MLP neurons of a small language model. Each row is named by its layer, matrix (gate and up: input weights) and neuron, and shows model dimensions 304-495. Each number is 128 + 24 x the weight over its row's rms, rounded and kept within 0 to 255. Numbers have three digits each. A neuron's up and down rows have the sign that makes its largest values positive.
After each neuron's rows, "fires after" lists the tokens most often just before its 100 highest values on Wikipedia text that the model never trained on; "fires on" lists the tokens most often at its 100 highest values on Wikipedia text that the model never trained on.

L2.gate148:117139164153124123154147158142120157114165082118111120087094078131120096099138112136100172154114109144140126137131104137120120139132123154156141136134156139134146157130125148132101154102161106096113103171144116156151137096137162115146102135096091133146119092109137138175138149107136153124109152125097122116173112148140115073134088093157114163126107125114109144206153142174100075100142135156124076136135101135121152129122161176146118156122140148143131109086131111137203135124103143152169134133139115160107137114116127129090117150086147127108105129137166090145083140104189117112
L2.up148:133158121140112128146139156150147126135124107142108120150106110125119098121164153125129146166142133140122084147091117151161136104101144136155111085177186139153123105098116127111126128111142125164151145152131090146136159167066100157113132139128128137140109108180111116112126072146136169154102132145098109105149145128128104085104113133090143099112124118166133145150113103113085151130157138107146167126118077131114117157092128135125139129119121103146165135089113075103153168151119135156147132136152119119129124118134167173145135134119114127090103123169168128124161147109178169145
fires after: " as", " was", "-", " As", " is"
fires on: " a", " of", " an", " is"

L2.gate425:121168107147145125125119145141123121165128124122128121143105076109151136093140131121113077140151112154141099086114095104089115110135115149143101146103156124100175130140123142168130160167182156123104162129132134102166146112142118117123126094122128092106137091149147147134133140096137084137082143116143122177131122111095154128147115105130124119153119140105176090110110105167123117153106159147160153120106138113109133130130099103144090089151105189140113127134161084124161131143130118140081155150153071119095124122203141128118149086107135137123131148119128169115122132111124133103
L2.up425:117128095126118131128137149123127119199131113153156131113129095122170108104162117110145114150113122154148105118092126114072144104087094125159112124111133133110139151125158156185158115129153112103123131111112138127106081108168161097121155097130179118061120127095116101116121106094133107181089111101168147120151125132130139134149140110116092133158123132125137133120176106146101138128175134152146170095140128131099121120116089105130081128153110173152174147140156113132131134122146159149138164102175138138087099159153142168143131089115097103135133104183101169095139115112134103127
fires after: ",", ".", " and", ")."
fires on: " with", " there", "—", " There", "With", "There"

L2.gate368:142131159141127148158139146096083125090065104066119112130087134151107115117098098115118128118116118153157127128115161117124108107114129128122072116167143131105120144134129107126097102115116141120115098170106116138115146158144168099093140080116125143154122136138132148094122152168116126103116133144175058095128144121082085144085122139134134121131137117142142135149091094123111117144163110120100124142218122119158112178140162134118112131120110167136121148086122144101118153099155114116106132125181106138100142103096118087139131168155135114130119096111109139120099140131115150143
L2.up368:084155114135139116168182125180164138129189119131128150105113062146143109111129102162137092135099129134118097091120144128159156156171149116148166166135133111150163144113118149136112144117115156112162123103127129120159148143142147122156084117115119139105171134138140126092162147142163087160106121139138133136139108125228189144150171178142097167132127119124107161147122136131144113138084120163112076100095137139097149090113096097149124137166151139168124098177100110161135110129121158095113153136111139153127102163125129123111129126159115141113163095190110104124158146154133092103
fires after: " ", " addition", "20", "\n", "°"
fires on: "20", "′", "19", " to", "-"

L2.gate1152:119133103136137135098167139146102144112146126079140156098104095131172105155146154123122170122133140114087134149183113104132055092110126141160117078168154157124105121150099138141164138104108155139109113123129132157134162135112114150125111103166124088126176127120117154169118159141120141120139163157132115095111147140135126102093155112154103139125098160088080131115111078100090099075133157115147133122140154131144152124166157114153147136175139152127124134096112102102112159113088089097105116130121061104148152151135132080130129111105116132081140083110089135121112140128155130113
L2.up1152:138149144139097127136109135122152116157112129127132111113121121119164078143116116120115129092103105104121128117155125154137145154161080116124109168174084132108120121117162147167105124126140150144169091094146115152155139141131182138129133126117124089162159120140144132123101117124110148126133134142134190089136127137180171138081102133123127140111175149121114087130101146161094131112129139135143106138132118149132175078143126153165099140123147125102146143187102121116137105081146118108135126170131109130156173116163120109108103111105137176165141100176137145096123111136106112104
fires after: "20", "19", "\n"
fires on: " ", "20", "19", "18"

L2.gate726:102136122125132114170098142119115129122076157141110093142132095150101118178111145111162154121112116125098122134104132143171157110121112156116140159156111148135129138120155103163149124133129137104141109106132126111086133116088115110150123114097149103117135146134173176098151066099160123129100067143130112147072128116099160152113132157088139091152131127110128112136102094151182163149136156127115122129105129103167135140123150146091133131134120119134132119131122136168116122149129127141097117118120142132181090167122155094139163167138175102161100166150111143126147122135148134141
L2.up726:102137072091132117091127181134065085187113145151152101170110097162113149116115182135140122127124158125128164131164132163162089129118139143135132098114079110136085144117190103090138082146104146134117097142091116132101144166115162145071128109121135128160132144116095139142079157097120113105100157148133157111119167132102122159141173143104156174118142158130132138119116115122099113113113122116092152096124110111158117119107133109113105147109097091141142153106119123171107145115122139125128119116093104111091149131144180090161133110088118134152113116111128171115106097106138146149
fires after: " |", ";"
fires on: " ", ",", ")"

L2.gate374:119119092167126095100142141139123098111134131093134089114081119104169108104162118083096157135083193093100119117153109076081135122093106118154123102159153118109160117129094127116126139095122115122125114121109123158168144108093129118157140142094165112151132141134132116090152098186134154176136137107153127107163121182126139109124074123118114174163154106094136121177150136117171174148131097119114128105126114104138136135124154108121113097137132144125129127155120133149132148120095104092127110133146149114097157128133122153166133155110125144100107071132139145156113160084077116144
L2.up374:120125147152155128135130103122163123125129134154159088125128152137104121131160116118160160141116159185130161113092101113094112112138096151187133148094173136141152176098132149101154122124147126106151120138134136161148145114122143152146134118154188116160137096113157112145146133111136163145164094142096141103157120147110136156089105113112102132123123108155160117107137124160125093138105134131124133122086165125120130094151168184130143164119175110186125115135120104119116115133135105161101103110150130135094147108151107157145108087138112119119128128111158105119110120092115116107
fires after: " ", ")\n", " in", "\n", " UTC", " are"
fires on: "20", " ", " on", "-"

L2.gate1720:107169161119114139194106137128091118118092163101149100121138125143152104109117120091141101158141130149158156106133107076144113152114155128111118142137096104099152124118125116184132136203122120105134144146115143100140114128121101083123152128148155130124136111135131116105112157130108110124113106138162137155099120142170097144137105140136148138112177152107136079117176111145147173112145139143140160129096134142147145144107117102145119118163147115153134101147136150129119129121143134110093137114117102079089137165130135144080129110115138132131163107139181119166139095113132077083
L2.up1720:140151132105156153163135118194134120101097133076100088100128111112153136092108123081123117146145135147117121087124102117137090116148087140104129119162136110092119114150160146147112119121133126113114125127125147147151069108146140072146129086125168137142135112096152119118098154114111112122138121150112121136123101134175116156138134149149139101132133128107121061108133145112105141162154174141136115129142127095120126163124116104163149118114128134107149104155163135135114128131147144144138133133072129126127116133147151126124157083099150101169123098135158120153098111149135099108
fires after: " However", ",", ".", " but", " and"
fires on: ",", " it", " that", " so", " There", " this"

L2.gate333:129116110098141133094102138098118155137100109120150098163115096092135128147138161131097153134197105117168141129124112187100126101110118153119132099143134182118102126111112176130113153108139091085117127112130127096144108145121115142128122120160115125119129138123094107122105165101131136127133197133134112155139161117132095096178174116098085153122128113147175129117135129137070105144149125115168164145145157108123126113136141126133129137148082150124097117125149119170134169148146162152116131102179125127132077093130128108099101157157140124128113137133157132156123120129173108110
L2.up333:156142121146107135093112157071117116150084084158166100118106119110132103119089158119146150126113112111115123146174132137119136110115068111117111079127131170111158179141177142139119136150156145113104158124146131114113154107169139135161120108077142151130138156134160144085147136090128121102109120120124162147163141106157150116150095118123145116120152119119141132098126164109136154130099116108132131111132137125083109132138109150110163129180115094126154128133118081142155103156151170127139114118202139101137114126126133159147112121089119130128138121150110137129110141140131171123
fires after: " ", "20", ","
fires on: "26", "30", "28", "36", "31", "39"

L2.gate1103:109188102158165137108094110119119121161116104100123145126127125133084151139104167138157148128151104133105111123141090110137117099144126089116096100158127151151170130108134149137132142134126125141109091110145145101090123083140166136146140133135102129137129123133171157119116156109159146122121125095087164133142104133145133118126123111145108156124103120088145127112098163138106152118120112145127138152170126117088122156080077155126150117142140122186129121130150122110101105133102147138121088107123163074058066106144096107144137141133089126117144134128119142150110128122147129145
L2.up1103:134137130112148147122135125113136138164122110104124153148121123139113159122091114144127169107149092133108151119135100184121109108169118119131140090163127145149126141136132144146132132113124150153122143102153124108111117105130147149188130136123146136132126112132152122144119123114145108077170123123088158140174108143138097120157145113154139169102128109146138143137121156105123079140152120170133135146118127157140089156083151121128142132119194119145124131169161117138106124153136111134129086162106155081092117075164144127143145108136120103101118129150163162143089113091132160128
fires after: " ", ".", ":"
fires on: "30", "28", "31", "29"

L2.gate1409:168119156118097117107159160126138180115146120145129150166158114139148149164137123093098116136127149150133135148101129139166144145072125139107173151165162117137149137106115116113120114148127115111134134132155138147122148143142124111094117126153150139142083098137130150118102090140079128141170129169113131184147119102136135114132104172188155139109123172150124146157144113130160146133093134130083112135104156119145149125119113163153125109137116119124116119130127138124119147157165127088063093190152090102176123160103153116132104142141172153113135162142087173123133101155162102115
L2.up1409:122107090145116111163116168127082148157113146174151113148151138137116139125134182167150122131114118102131152115144164148125107147135099119092130173145103133165112134157125129188123103133105135142114101090139103088133096136166109159110108128105084108176112081116121086125096124145138149121086107112134130152119124141134150132123166149139101143128180096166117167141163136172171114094174165116129131173093148111156131130129139149100141159170106124146108164149095129131107123130129077135136144127134147128101143126090130119117107116123180150102113134135125138125102135140151140149
fires after: " |", ";"
fires on: " ", " of"

L2.gate755:088119150139132150096075138137114129137099120128146142147140141066129098131115168118128087089157104153155147139183097120173101145105135117153079081133127109098188164093169140113132102148097110124153125144160151144140155144137094119087167102123113131126108127130122178139087126122163132165130133116138116118084107139086154159146108169139160133089125142125103158130107133116110069101106137099128145163115146114160105156163131147116110106136173130157118159120192124140164086131086110136138132153156081129088108083089139119141139091100121090125126159114145115152105091142113148144
L2.up755:134137147158102135115147176122095144134091080133148118068109088081112124108113101135124147112178155133136133168106118136144113099080121090137130129134131155100108131140155152110157172118131115119147117113133079097100155133150084157147169141098113088124090073141124153140078129106141083111133141105145153152111117144133125150122158108117161106109130152130140128094084120083150095134129111115148142113095138118141136187147139106108144138153121145139139122064176116103121131096112152116121188137130110174086136128134149130108138110116151138162122127102164105121132108157106157146
fires after: " |", "\n", ")\n", ";"
fires on: " ", "-", " |"

L2.gate1280:104106101141132116123062167115134146109085125098123132116140170118105108138096151139096150117104112093130145089141101130110113168109101130140119175116141174115155124123203096116132111131120132098109118148155103140122172134132170097139109124093151111133114124136085114153123147155104146125162123144123174184138127122118150141116101149097153141096149098125094192107115141140142072123103147174155088116109144134174129115084123138126133150103168145095127115119113114151138125175152129145112133131104143145118110155111121129107139144097156107130158114122168121126131136135146129128
L2.up1280:096169137139176111145126147127142134131076099092124097095105138129139098119141141133125129137125155157171101148170103102073127128144118162136104069122174125148166122125155153111133108140166104127124166133115097114143160107111148133158145119125138148151179090137141134130121102097161111133156157169099159126149116093167138131131094115139137155149128100139118129134145103176128126157083127118112128098142160144078118093169118136148136139117160130141122168155118101123134123120132152126145078147164124126119107139110145137143137097167174134100138150155125129122106154141142128162
fires after: " is", " was", " an", " the", " became"
fires on: " a", " an", " one", "):", ":", " part"

L2.gate1429:104103153126156102096138145136135109134101103118106110121150109110096110113127109112128139166163132142093200121162128089152155117161141149137159113160146108083156140118158151122094131160103146120122164146194105118141122134122126110109117132122133090133120112127189090087118166141101151107142159151156107134151144155125177122134105128113125114116121126126097143150099116104137128108107084096100146127075144122108116124116112111136091121120120119126133124143131106091150105123154148144116104161122130121127134107094192114145152184161160094134138139158118124128099151116149166089
L2.up1429:128110129078157127115118116122113131137117098118175071167127126145131091133140066113151159176096133118091196127113128105142101167141138092111140113158113138124134122131132147118109147149157091161156149175115111110134172159119103091124139099148131069092128137135150105098099130155149126112156155153146082157092137141131174117125116151094188176103144157178085146118155104103117129096106107142109141102117113139143139132114109126156111142160115148105158155116141086112131136096123113144132126135125123131152121112141178126104098147101112156107146165137153091130124098168167108126
fires after: " |", ";", " prior", " daily"
fires on: " ", " to", " for", " in", " maximum"

L2.gate899:128104127116116114126146137128180142119127111144108126123169116101140145105151129149058162151139141134129099152131153128121125093135125114127083157157132103130130114130109148101144069139157137124145151135121120175123153136144172147082179148163159114129134099131154116112111162115111138111146110137150126111136130138146130136135118137111074132150110117135108149099120145129096121154141164145122099137149117175131148117124119151169133117134112126154095161089156116127134147141137126129082097131142110116095121065140145100161141114130080179193076119137137159120116176094112135149
L2.up899:156151140105086108123133103117187145154148128155128154123103106078146154131097139132121099142189109113131103123134089158098109135125151116149135111081136141120130149096136081134156130105145146103121145125097162147154153156112127133136133127150081090127136101150132121167142130087135139133154110146096084163163108104141111124153148145138145147078137131155124126127137126129091153144118124152119140126076122103110071163128112153132112131104132154136137121151099122121108130147070105148112133155140081110134164139117137157132102161088151091105137175117157139144150125096127156146
fires after: " ", " in", "In"
fires on: "19", "18", "17", " "